{
  "num_attention_heads": 2,
  "norm_place": "pre",
  "learning_rate": 0.01,
  "warmup_steps": 200,
  "final_lr_fraction": 0.05,
  "max_seq_len": 512
}
MLP neurons of a small language model. Each row is named by its layer, matrix (gate and up: input weights; down: output weights) and neuron, and shows model dimensions 0-159. Each number is 500 + 25 x the weight over its row's rms, rounded and kept within 0 to 999. Numbers have three digits each. A neuron's up and down rows have the sign that makes its largest values positive.
Before each neuron's rows, "fires on" lists the tokens most often at its 100 highest values on Wikipedia text that the model never trained on. A number after a token or word is its count.

fires on: "  " 25, "." 24, ":" 8, " W" 5
L7.gate205:496541485515482477552532492514552491473509504545500504463511512499535479492530478535536519511501482493505515477524531482496510469555495533492463500534494478525511499513515521519514519498521521463521492516480479511551510544492490505497471498511568473522493497485478511482469510540485491496521519531486494485511508514508462514504460460556504475515527509562497505528501598530497485517499521543495495546483487491492513474528503527507501479469497507502525480469521501530483438528492523
L7.up205:510503495509476451516507476498510494475455470488500504511474492537498512486493466532453498581464477479521440493538499500532488488487492508500477544524457479491494473464496505516510505508501507439512529427478520436542490487499493492512491557471516507505492502522432484505465494498511474511489494499504524501531521524482473503502518535493555540472503475555466507519495514546481493524531492524498512502459522483513511481501470497487507486479517493517473456501518482535499486502485501
L7.down205:482511512521490544544516514509493514476553517520481522486478522544544460530494512506513504527498510514539493495464519510485474468524476479517516503482539506483500473479500502483468463556517497520505493550535504485533484434529486536472495493537527492510529484476483510501469485513495530482504481500501494544505486428534497506507513520510431466514499485468497484526488505575483506470455495515468497496533466527509492482496506495508498495453490459486490479492466444502523530506515486

fires on: " would" 34, " and" 12, " was" 11, " to" 10, "." 4
L6.gate348:492492506500464480515533504500527488537522488482536534489489488526510522518467500511496522546507481539491520480479533484455549480504495507549530552525489466479484497476501504466530471525525449553480552522458490493494472425480537527508486489507496494521483506498511458501506519561489506523484481469510501500522516489493491514575513487506535497511453517483533524496475509484496504504473490538500495478524450510494531549518471549511525503510489495515529467518526488492502505475466513
L6.up348:463522475474531505521499533461493498556520481472526461465487496530487492511497509527474495521504509528523490503495477522508498474492502516503481526515476521542485518530475516510501472454484545456564488526464515497488520451507505511539482545534524461487487470507481472480487489512479498498509477509516547484501508499508493512490456506478470472506493498506491525509522548474452519451520494473507498544506555503523541516486486494502511484508488550535524517446430490547521486518518525
L6.down348:522486535455510437539461565481484499474498502516507493518526521468469501527493523513551479496502511513495507545511544500506490505509468465457482514451479564486502471516515517496446510455501550487516470510456514463469525548531463460494476512527521481499495471504517513478520529528501533490503504490499520502469527487525484506472487483475496504526504532502473479487508518506454505469486498451501495485525521495498457477477518482476516516493502535536486562473487487491491494482478504

fires on: "y" 30, "e" 19, "on" 6, "ey" 4, "aire" 4
L4.gate333:531477490485473516492532509516528498515483474471557516518510490491513473503519476502510490500473467472491507492517462473476490500532503497497491466497550553516499512519493505486520481455450516535446497556513526483484509505523502492497507484513537487487479545483500479558461499492489493511531496503491499510499470472485453482478540482484537475467516485459454501438501545526470496470532501512510458494476486523501489506466489499493523506565492500554506543480536520475481548461521500
L4.up333:471507536498474469522524522512504498488499488502509509486465526487532485518495495474524534528477467500537543465525476489482483465475509442446507516508475507499509494487516496483532495485513541475489512478545486488507482510497493489561518483497463501500449521463497504532510481488505508515520548512530524476500479521496503463527484529513477502486527500506501473520510459503572536519453472485485476478498486522436540503475540486507522514470512502475497550448535487443510508532475465
L4.down333:527482532453491474497515461494503498490508511491516501482489458510495503497506476483465496479470449513526528508508472511505500535554486515444472494478517497519525533509499493454497517476486517548467488511504528465486444517442523502503461503531474487503516548474471518500499509470514506484529487475517510546544539503505497490511539479476483515495460526468516500463471491575449494528513469488488501516471528521517507491453462472507504522541485518532525533527523515539493517497528500

fires on: " |" 22, "-" 13, " +" 12, "ang" 7, " fish" 5, "01" 5
L6.gate227:500520492476509507529513519469453504517496505490440506477513460501532481510479485488475488509515489492477493505506560492512500505518486502486455511491503482484483521522471505536461517507474497497531516510499463478505502554528481476503517486518504506461518494512520529522496447553473514498518537518486431501519453491510513554437517504507476506553506475461516529500470453510493525454468528508528505479527517507474468517488494512503499493543542536500549479441515520532526516512520531
L6.up227:467512499494503490479487521494523519467444468485485516479504497485496536550535516517517476500460558507526535474469514527536470456511501523487444524504529521460548499466467495501458489503509520469468507457454500468494539506484508496527499510517512478497453464511492516416481534465522498506500520506491499496476481513496494499515485499493472509548497478527509521493455492537536491443460496524520531518556512508500512488507512498510524525496480475485483524517472535510466509486503516
L6.down227:518508478513507525531494515521434506512564534504497476479519483485516495497465451471495513479526452470491462533494450498460518486496501506479522468434497474504452476517521494508518502514472478521505495517518492476475479524506473453475507492479489526483544522469498506542504476550470486503495522482493477482491476503515503541456533516489541527520536494486512514496512511478470492511506530512499481471468510504500519474489490539479449513526542535490493478491472542537560532513529510

fires on: " moved" 19, " which" 17, " Lin" 11, " create" 6, " perform" 4, " along" 4
L2.gate442:519476484503531480491526518508472488486510454533482523438484486472540517489518528520473469542483508519508465517535489491495443486508514470492463518536511462490503532481497490526468456485485567474513494467486537530469468487443517493520480508544487524491496489525485482507542485475530517501450495490478519544451497476502518491491426512499487484510500547496538497506505531479498491512493498486495506543537510541498495455486526456507530502495466489532508512507487498535474487525496505
L2.up442:471511526517454497533453517467505506472524513514480523473537474506537512463556486462493525510466484519495504517478488466511512532549531490494484484465532492532529494520507523508523435510508513472521528501470535525523519538494524497480505479481475529498475508465499486503485513493482495504486464511496510474472514499528452540511553446498492537505514509507477540517476526483531502476519471500528521478468461460524475531550483514457531468488491548514523507485504506497511494445482479
L2.down442:539530473511552526493493486490532483502525510498489474504501487506470505550437502516531486507512502528492507505537506524476499493470500496512512481504479531483482474487513477448502561513480443515478462485530490502503548496567486502495473509468504466465498510518531548473466513544490499499527542515510460475531460516503528506505506498497502495494510462531486479469498514518470514491458552515478486481507503518499512507467495524496471546520537496485497512518501538446509456526436521

fires on: " The" 32, " on" 29, "." 17, " number" 6, "\n\n" 5, " and" 5
L4.gate326:478556459472537515510508498509501469473520530456525490518479536498502488494508473509472514502540538549466549530522553503509536452475556513485470489538512499492528482475525535521518470528480517505512464470500482503505524515493501499484498487505538499478463506506483491498504503525476532511449532529495537499513509479511450475517467497514513506540495534521445488527481529514476474474499480472487507533472450528486498479532529524444496492538468486502495494530471522476509523516505482
L4.up326:491504474525470486522480471538493500503475501518485486471459506514506530467519496510478546505516477490504557515525503537541468449466521486523482497560439535514470476456513511486519481478503510464575506461518475475509514462469497523470492500520469511454573485483497510464517492517496484513508557515522480503496488440467487524512478505515483484522507486520503512501473502460518492509523487480489538494532517545475513487457509494482470540500495511495515527516482501521479510511480515
L4.down326:514475527525486490503463472510513537494477473478473510488510482504491508526491508477492451469502443438513481478471433522528479530495473508501504529455479494515475506493469493497508498487518453468506495500515510525494478463487509509506531518471489507500563497452490519484512471476527480503540533489513473485459472475489525521534515489472524514493497498510549530446517486430506538517528504493494487469530534504547516534466492471542470531470508505500479541469520475504484478508515508

fires on: " cl" 18, " that" 11, "act" 8, "ab" 6, " car" 5, " active" 5
L6.gate39:514517503506473521474484480526517483488471509480520492485448508478488518468475466492509526496467510473475496493505529484536497462508519497492555547476496505484477488509545516463477510531481474517472516517541524478508487513514547481537443488471479499509530473464461497483492533503523503461520500509485478466513503506493499502451556474478525540469505496494512498523471468495468513482474521494472484493505516472458526498527550523470443480432496542464466496496487454488544490481512503
L6.up39:526491481508485511474486484493468460462541525425509520512486482522521488486493476476528478525489520511480486507473503514471478507487509523547551528489510505505500475512538532511467522466501484489477502499484444541494499511504527485508486534512481544494520521499516525535513547471534537497516477481505492458532473507462460531522483473514518496458488491499480498469434462496498529495537514504478454446483512501517504524476477491502490466518451527477476498554512485546495513493508540
L6.down39:513521480457460536505541498511518510511490502472468556438522486518465477472489471526459487518503534468537479491504518481515546485485518504503488526454500491455464467515530476519528534531501506509520494472484530473551495466464505490495535501459475453548535506473495507490490483480480535517458473483457502521488532504517526514523479472545522525487505511468518513554512499487514495520504507498508508474497490515518482506468545480523497481517487495481474535513500518558535533472489500

fires on: "s" 42, "le" 16, "e" 13, "y" 11, "al" 8
L4.gate192:491515494516472482485538494557499534475483520478541488514545509494463501528501498549495507504494526510464510523497471482504518486498486469491512480459519515513486491497476518548494442469487525481430474536501514492476503505568478486497535517503496506485540550503516485533466529481501489497553479476506500474514493484511501521440510479466546506472480509483485486482499521520510526476460491499499445492498467519537540469481507515490498455530475478546508502476514464474548513523505528
L4.up192:483521480497479498509501511511484523547528518521461496487455483506518524497520510483501499536519444542511473451509493483525515488483480491465486532472516508513506496549495520490509470469547501522516485474501534491546471507476451482513457486482526490526513545533503505500475481502514513481532522498466521521462505466496517449472529510456489460495564486526478500465466519481511504501455502515507456489530472512516543514491525504506566480475486486486512514476527471466482521541544486
L4.down192:511475538458540481491495482475525516537546471492457513463482461531522536506536514476499467508479460464515488427503501492490503503527492504460477531474511525500510522496533527467565520465520490492509505445469495488512461510447503492525466481487495495535498504442487527476499477494522489487513501486491500505473489492527486465541537531497454483506538551502502493489473493505485525511495480483483483498514490488479474502496488484493543520510554486533517523525533484524476522515542468

fires on: "e" 42, "y" 24, "ure" 8, "ner" 4
L4.gate441:503489472504531518500523531515486499445453526489488562520529469520526495476549520504512516473479460513492524508479443531519532530467513458467518531506505516498479507485502490480503470526512509515479451527545464483450496543471514525507473534521479518482463557504463482502488492510509513474481485486475506506479505519520518492486489493499530441481501493507461512498490533443501454471505489508490456505479530533495500490488501503492485527486498519493518554526492463515497520500530565
L4.up441:517507489454466481528525533500564524545506513501493474510464514516492509520472506513491502471491482479502502486533472488478529460501515473487461531513489526457505503480553512522469543503473490503526465516527408513529535512494483510485484489513526495520540486478474479505465489501513486496542467539499515489508494457506503506446476476509508497502469472528487476500505492498478489473474508509558487508506518501502536457490516530491544494443556502469510550511516479485473539515494496
L4.down441:457495518513536509455496545519480510483475474462548495446496475472500454486551517482484516507522448523518493491488448500486479490456501499501544528529487493521505479518479514496543470517528509524440488473504543464469456464477516487484517519513448492523515545516509510526494497509516491525489512478484509506486480511502515494533527529506483469509496561484547532506525452501496473519522474481475526506503492512499489515546472528499471521517474500523483463503476512515557483516518502

fires on: "." 64, " (" 6, " Website" 5
L9.gate441:467517459505489495520519523479504481487502540518518491495484515515524474565567469472487481531449474539503493506526510515488481487468523500514510487461501474529514474512495479493491505524490489506504475494515470513499514506513491487494489515544480470504489483458494494508478509554487454538544535494493496539495486504534504503519487474523563508521502491554539466493497507496468510505489496512494495549501434520467472521528498504472562499526468491563474479512553515463471501517490535
L9.up441:535505535533488510534513491483477533514510459503503501482520495496499480522506512457484525506523510526468478500510484505495506512511506501505478529547498492505493473511544519511535488494501491467537498508529491476503476485551495506484532551523567525458501515552507550491470509513462473477538531564448499509498495499495495504464498511510472481463513500506510506517521494532509487525537515505482495550497516507542505501507538470486454502585488439520494510467464502513513490554496536
L9.down441:559530496497518491494525477516502490489513487492492492496513512488537506503492503510501492473563520459508526469486488506485542487474501511480471516485489473528483472556517486520488493485490514482492538483486488480529493471494497532498559509489558508490535551540479550507499523513502532499479517500498502515470473537522489483490487492471489495534509562538470522519475515539505515427480493510532501458491555472571486504494527510533478521527504492461507501439493469473491475488478511

fires on: " been" 37, " are" 17, " went" 7, " female" 6, " these" 6, " %" 6
L2.gate190:472485488462520476527464486473484519476512478514487447517544485494492468484487524517464472442454542489503489490491495492513531509470509513509482489476535503512512483541495507558520482492471531556489527468494540522533550536455521431508483508486479489536518508510521488511493535492497489491521528512507512496476469465521447507487462507461497521487508495517455524510484487464487474505508460494523473540545508522516459518518529503479501519503505523543505497498518496479459475542486525
L2.up190:503524528493508464517515524519488488474498495544528476497480493522499538519469479530466498440513505516524505480496480462538471501522474497549449501516495478518496488518525506517467507506487531517445578461473506480516525509467499476503536526481496499523473516474495470495516453512465563513477483507504520475468481451526486535451473487446469504512481495503541550512507531519507494478473485499521490468511539489516482491518545517501480512500496506459526487524513501511497476549518496
L2.down190:500477483516507519481461479464484507530480493465490495495514509481513463493519507462518519548496492453495488514503511560431495500477502517472547492486511542468490504507487502525552497488489486455552448521507523522485467492509516516526457491526498510486515509528516509491460534490532429477519543487496469529517492543457529470524521496549518477493541502494468467487510474467518477507516513461468519524480471503477490512461479484511521509498516509540480508471490479514496519455485526

fires on: " in" 30, "." 11, " (" 10, "00" 6, "50" 6
L9.gate70:475558508512519447538525498507494478485476505546557496491556532484479486497497509475495516485495469479541549503555495524453499486530537492486498494523468549500486455502485484521479522533482517478511531512510533528476488482476465484499540494507468480537499471463518498502471490483539514534506520518500518516469490508505503550507497466502506504487512563551505490478493491477515506490501507526519487547472453528473484537500522476502533510448492500499501470503490543478518455518478504
L9.up70:525474487515499525516504492502476488517501506491496447478530498497524544503533464472490474497481501542500497509504451514497521506497500457522460538510527532471493522504526474502493489481501484536530452531473522490443521512487512466517504525505505488496514467433520523489477464426481502508491518493529473455485487514564502484515516506523484476459525504454451501498477465513510505521463540507463543490466519503477494526500513424479511510530467512518482491480468512517492526498485508
L9.down70:482482510523499486532471523469497512487511476487436528505466542440489489485490515476498481483500505537510495514493541508514497492469511503486504526512528480514471504514498497478504498512475466541497490523526473523503478557473524541504477512490519510479500503575490457498512535470490502471459468477500540419498502481533496455501511527504504517505565536482518499464506509478462522503480492512484507458518538540501467489462451517535488524513519522510480496509514509529476525461465515